Part of a small language model's weights.
Architecture: LayerNorm before each block, learned positions, biases.
MLP neurons of a small language model. Each row is named by its layer, matrix (up: input weights; down: output weights) and neuron, and shows model dimensions 160-223. Each number is 128 + 32 x the weight over its row's rms, rounded and kept within 0 to 255.
After each neuron's rows, "fires after" lists the tokens most often just before its 100 highest values on Wikipedia text that the model never trained on.

L6.up889 [ 65  86 125 128 158  96 151 112 100 143  80  64 142 167 192  99 146 137 114 115 133  97 184 143 116 117 149 204 126  83  91  93 112 104  88  61 115 129  98 160 142  99 151 118 107 112 135 115 132  81 123  83 170 188 132 171 116  81 103 125 148 121 143 198]
L6.down889 [138 136 126 137 144 162 150 115 131 107 126 146 132 121  79 146 112 173 142  71  76 119 168 104  56 164  65 109 126 107 122 111 146 100 143 167 141  85 162 100  91 126 171 154 165  78 132  93  89 109 166 160  56 125 144 115 163 115 163 114 123 170 130 132]
fires after: " the", " 19", " The", "|", " his", " "

L3.up692 [116 145  74 143 145 173 148 116 133 103 144 123  54  82 122 157 134 146 117 113 153 122 132 104 166 158 103  47 131 121 110 188 106 180  87 176 129  92 120  88 139 144 152 101 200 129 148 110 100 100 112  97 155  55  65 250 155 138 154 150  96  43  85 136]
L3.down692 [ 90 160 122 101 118 108 148 187 123  97 172 170 129 132 127 125  91 105 131 150 128 102  77 149 152 171  75  88 120 123 148 173 135 111 174 117 137 172  97 130 108 123 136 131  71 119  58 155 196 122 165 127 115 155  76 101 131 125 191  88 111 136  86 124]
fires after: "ri", "li", "re", "lo", " Li", "gra"

L7.up306 [136 183 120  88 147  87 133 123 109 119  96 159 163  89 150 106 165 198 131 195 125  93 178  49 150 120 141 143 112 101 117 152 126  85  81 162 184  50 178 176 149 120 142 156 164  77 139 150 157  63 146 126 147 136 181 161 138 141 207 129 168 112 130 136]
L7.down306 [160 122 137 166 111 173 112 122 125 108 148  93  51 134 146  23 187 117 185 115 115  91 130 160 107 129 149 159 149 100 123 135 159 147 110 141 148 112 102 102 153 122 132 107  66  76 206 113  92 104 144 199  84 175  76 128 121 166 124 110  78 214 136  99]
fires after: " re", " Re", " |", "w", "re", " "

L4.up570 [ 71 198 147 106 121 163 140 113 140 124  96 121 147  77  96  92 128 145 154 161 176  86 139 121 157 126 225 105 150 140  92 132  57  94 116  68 206 165 193 145  94  91 113  65 166 132 143  88 146  98 127 114 144 106 180  88  88 104 113 127 151 102 102 209]
L4.down570 [118 127 135 110 171  70 123 150 182 198 125 154  74 148 114 126 138 164 138 109 230 127 158 159 110 194 147 156  90 129 144 106 176 101 112 148 118 140 116 238 155  63  76  81  93 168 153 188 118  82  82 172 116 126 120 175 116 150 170  92 136 101 101 152]
fires after: " ", "n", "s", "com", "t"

L7.up658 [ 98 171 121 174 116 208 140  62 204 169 119  66 173 135 121 149 144 133 195  92 128 117  79  76 134 148  65 102 126 120 148 166 158 115  40  79  64 112  88 109 162 137  83 128 123  59 141 157 191  96  93  62 180  67 133 151 120 168 118 133 148  70 147 152]
L7.down658 [110 121 158 146 168  82  75 186 126 124 115 110  75 131 141 134 111 147 115 116 122 153  70 167 131 195 161  32 141  95 104  80 127 143  96 135  80 115 165 143 124 127 213 146 110 131  89 144  61  90  99 188 161 116 152 119 129  75 124 119 153 137 137 161]
fires after: " de", "-", " S", " dis", "al", " De"

L3.up824 [133  91 184 169 116 148 108 183 140 181 156  89  86  94 103 110 109 156 116 104 146 135 116 168 131 148 155  88 126 136 127 115  58  81 151 150 113 105 143 110  96 105 170 129 190 120  75 168  97  64 146  99 185 173 198 114 160 149 226  89 138  99  75 100]
L3.down824 [127 127 131  96 137 142  74 121  72 177 104  87  75 138 140 158 121 143 145 137 118 131 124 105 109 198 142 116  98  76 136  80 100 144 133  72 113 132 120 129 104 114 111  99  83 162 149 110  82 168 169 172 163 144 111 130 125 136  95 181 144 153 200 190]
fires after: " G", " B", " b", "M", " F", "B"

L4.up423 [125 156 112 105 162 175 146  46 140 142 167 113 108 131 144 143  86 175 115 120 167  70 123 105 152 141 155  74 119  80  92 164  58  86 140 149 115 164 180 155  76  90 125 124 111  91 120 167 132 155 155  99 168  83 127 127 136 110 117 111  95 118 105 143]
L4.down423 [ 99  97  90 111 143 116  95  91 152 140 141 104  80 121 130 154 126 100 223 119 189 131 123  95 133 140 235 127  98  87  87 142 151  60 154 104 163 124  81 128 131 117 133  72 162 136 154  51 118 149 125 118 110  86 111 146 159 152 147 129 129 138  89 148]
fires after: "s", " ", " (", "ud", " gr"

L7.up802 [118 155 102 152 157 142 144  97 126 107 122 108 129  65 108 116 118 177 150  79 127  81 138  93 148 164 166  51 113  85 123 185 133  77 144  71 159 139 148 169 122 113 118  83 138  88 146 133 138 157 145 152 163 140 104 215  99  86 152 127 113  94 105 164]
L7.down802 [ 90  98 129 177 143 155 145  92 174 165 121 147 117 125 132 180 102 168 159 205 147 138 140 116 149 228 159 130 151 128 136 126 112  87 131 137 109 169  81 128 167  70 105 161 119 155  79  67 167 118 127 124 125 122 143 104 105 106 168 106 136 162 131 139]
fires after: "s", " ", " con", " |", " re", " dis"

L3.up550 [ 86 146 126  53  98 129 132  96  75 113 158 107 103  89 158 113  99 132 136  84  69  84 107  85 161 151 191 105 145 119 137 150  71  86 151 141 148 126 177 125 160  75 147 106  44  67 113 168 127 129 113 142 170 167 117 144 185 136 146 118 111 160 158 144]
L3.down550 [168 108 106 110 120 164  58 131 164  71  83 127 138 144 143 147 103 130  69 115 125 112 166 136 157 121 121 137 141  90 114 117 140 109 176 145 126 102 168  60 115 153 140 134 117  62 152  89 149 116 101 182 104  65 109 182 171 127 104 121 143 145 100  86]
fires after: " ", " w", "ad", " (", "ment"

L7.up743 [ 97  68 159 133  95 129 142 122 157  89 124 118  94 118 148 108 169 147 152 147  69  81 131 116 124 165 103 105 154 141 130 108 100 147 122 181 107 113 182 103 151  74  97 173 141 101 115 112 133 160  88 129 128 147 165 135 131 144 155 147 148 113 133 206]
L7.down743 [127  96 136 119 156 148 148 118 157 164 176 134 124  94 128 146 205 153 140 131 167  83 125 134 115 196  86  89 125 119 181  94 149  89  50 135 152 151 133  97 164 125 154 132 140 133  97  95 142  81 112 140 190 149 154 113 139  76 100 129 137 140 136 170]
fires after: " a", " A", "ha", "ra", "A", "ga"

L7.up355 [165 156 168 159 115 110 114 122 114 153 153  89  84 155 148 101 111 107 129  94 105 117 107 110 153 156 110  90 125 134 132 136 180 111 158 145 106  65 183 155 135 105  63 155 107  79 160 136 150 168 103 137 107 118 157 162 161 146  96  93 148  92 124 124]
L7.down355 [111  86 166 144 128 165 168 117 182  91  88 143 157 158 143 116 138 161 130  94 146  72 127 161 126 175  80  92 131  87 190 165 134 173 103 103 141 106  86  77 107 130 166 149 101 136 140  92 106 142 138 106  77 111 116 125 127  87 133 160 162 155 177 169]
fires after: " ", ";", " an", "ur", " A", "A"

L4.up564 [ 48 123 140 172 134 134  91  87  88 171 148  69 123 119 161 119  86 146 139 122 171 109 111 123 124 151 145 127 178 117 103  84  67 121 149  95 132 158  98  84 160  12 165 159 107  51 110  96 156  70 166 153 219  82 120 105 134 112  95 109  95 120 108 130]
L4.down564 [135 127 115  89 137 157 144 100 154 135 147 101 100 127 130 121 138 179 135  85 132  72 131 191  98 164 150 143 137 141 116  56 148 168 144 102  90 146 128  98 107 114 125 104 148 131 149 110 112 137 179 102 150 122 144  90 155 150 155 139  98 146 140 125]
fires after: " the", " in", " f", " from", " out", " "

L5.up80 [144 119 141 169 146 221 152 135 173 113 147 102 138 118 108 124 231 141 102  85 121 146 119 163 133 123 171 111  67 106  96  82  79 107 126 114 123 227  75 138 119 137 106 165  93 164 144 174 143 115 107 114 135 106 197  87 194 116  59 116 168  79 109 156]
L5.down80 [116 153  80  86 151 100 146 140 101 141 123 189 144 145 120 108 114 136 161 136 141 153 136  85 124 131 118 171 165 178  65 110 192 143 139 138 116 103 133 181 173 120  85 134 180 116 121 153 102 184 106 115  78 185 130 166 107  97 100 174 114 142  98 172]
fires after: "man", " Man", " Ab", "ver", "'", "u"

L7.up70 [ 96 166 151 162 167  75 126  94 140 105 109 128 121 121  89 153 144 163 122 101 130 142 155 105 172 134 106 130 129 133 114 152  65 164 136 146 114 140 171 155 117 113 114 143 141 133  64  61 124 137 106 111 142  94 207  86 154 148 110 132 121 136  20 139]
L7.down70 [152 114  95 127  99 154 111  53 185 114 148 165 134 126 178 142  97 122  32  91 134  92 109 123  94 171 131 108 136 168 170 142 141 113 129 111 164 179 135 112 115 139 131 118 141 103 149 101  99 129 121 109 148 170  94 166 123 136 151 111 133 192 145 126]
fires after: "e", " di", " ch", " me", " do", "te"

L3.up515 [107  79  89 146 163 103 108 157 147  86 118 115 114 179 107 132 114 190 128 134 191  74  94  97 143 151 214 176 131 123  79 130 119 108 173  96 161  74 115 164 136 121 162 161 118 125 126 153 119  35 131  98 154 106 118 137 143 141 199 120 167 123  91  84]
L3.down515 [101 117 116 129  58 255 143 113 122 155  91 162  71 166 100 110 135 139 134 120  93 147 145 164 108 160  71 100 118 158  98 118 153 134  87 133 110 101  79 192 113  97 119 123 148 106 143 159 133 168 136  87 106 124  20 123 122 124 137  94 138 152 130 138]
fires after: "re", " T", "ri", " ", "qua", "w"

L3.up15 [131 104 161 141 126 124 111  97 128 122 185  91 132  73 148 129 127 117 133  78  81 170  95 135  98 124 171 107 162 140 117 167  29 105 164 171 128 139 146  60 126 133 120 163  49  98  56 106 101 103  76 181 104 139 168 142 156 143 132 117 157 149 132 128]
L3.down15 [110 162 167 109 138 168 145 103  98 163 112 159  94 125 108 125 191 203 102 150 173 121 136 124 117 164 137 170 129  97 107  45 113 117 117 154 104 142 121 164 117 138 133 153 128 103 166 154 122 154 116 155 157 168 106 106 159 185 122 162 123 113 117 175]
fires after: "N", "M", "T", " (", "/", "B"

L3.up121 [149 135 142 127 120 155  85 161 159 102  64  99  94 152 131  64 172 144 141 121  87 106 160 142  92 136 172 138  89 168 112 113  99 165 117 113 100  43 207  90 121 173 154 129 142 102  94 140 116 143 136 117 127 148 192  96 149 100 194 132 151 104 167 178]
L3.down121 [125 122 112 117 168 108 121 122  90 133 115 105 184 157 121 164  85  85 179  33 146  97 152 142 167 124  75 145 180 118  90 107  72 123 122 128 133 121 152 129 107 116 118 124 136 142 129 170 149 143  92 123  97 138 124  81 147 160 114 118 136 115 142 118]
fires after: " I", "s", "at", " T", "A", " A"

L4.up776 [116 131 168  96 145 168 114 117  57  83 148  88 102 152 132 116 152 137 104  91  89 124 153  79 124 156 120  65 130 160 133 155 130 130 157 101 139  85 199  70 157 185 119 163 131 107  96 110  65 149  84 146  94 156 149 150 127 100 120 154 140 154  58 147]
L4.down776 [129 109  97  75 169 200 133  97 106 141 143 140 173 130 100 134 114  92 204  91 102  86 108 190 107 140 123 165 158  94 143 126 117  85 138 169 156 123 166 208 139  67 121 110  94 118 152 125 170 113 138 102 180 201 105 157  85 134 128 120 152 147 113 133]
fires after: "A", " A", " I", "P", "U", "u"

L7.up537 [ 65 175 126  47 142  93  76 114 117  98  82 133  82  79 122  98 116 119  80 188 129 137 163 109 126 157 135 172  79 159 146 137  60 178 149  90 115 121 161  85 134 129  99 116 197 129 134 107 136 138 129 123 129 182 124 104 151  69 162 141 134 124  88 121]
L7.down537 [123  96 110 145  76 112 121  73 134 150 123 182 132  98  96  69 134 104 124 120 138  94 114 140  89  93 160  86 163 182 183 108  68 140 120 136 143 152 138 111 127 193 155 102  63 152 154 121 137 138 104 170 116 197 130 142  91 143 200 115 148 150 185 137]
fires after: " Te", "te", "e", " Ta", "ent"

L5.up797 [137 140 126 143 116 159  79 146 164 165 154  72 131 138 149 100 119 138  46 106  71 101 153  98  99 151 145 130 130 103 122 162 146  82 150  88 152  76 146 162  83 167 150 160 109 191 148 148 116 138 135 128 126 174 176  99 145 174 219 121 161  93 143 140]
L5.down797 [139 147 148  95  89 130 159  51 165  47 122 147 145  73 178 103 150 114  93 113 161 127  67 112 139 135 127 109 146  97 170  92  78 148 123 105 133  53 174 113 124 147 161 160 115 107 121  93 120 140 132 108 176 101 134 166 118  95 111 103 141 120 158 123]
fires after: " G", " S", "ur", " "

L6.up56 [131 167 113 127 110 157 139  61 192 126 141 105 145  96 146 152 141 119 156 144 120 115 100 128 142 129 161  34 149 152 107 148 128 124 134 124 129 174 111 155 117 112  35 173  94  50 158 134 161 148 120 134 126 125 122  99 152 107 120 126 140 136  89  99]
L6.down56 [128 130 132 110 137  78  88 107 153 153 121  51 172  92 126 167  59 164 151 113 122 120 165  71 104 163 127 117 136 132 124 130 180 104 135 158 148  86 120 101 165 162 122  84 132  99 145 133 166  84 128 133 154 145 141 186 140 102 120  86 165 163 119 168]
fires after: "-", "s", " (", "{"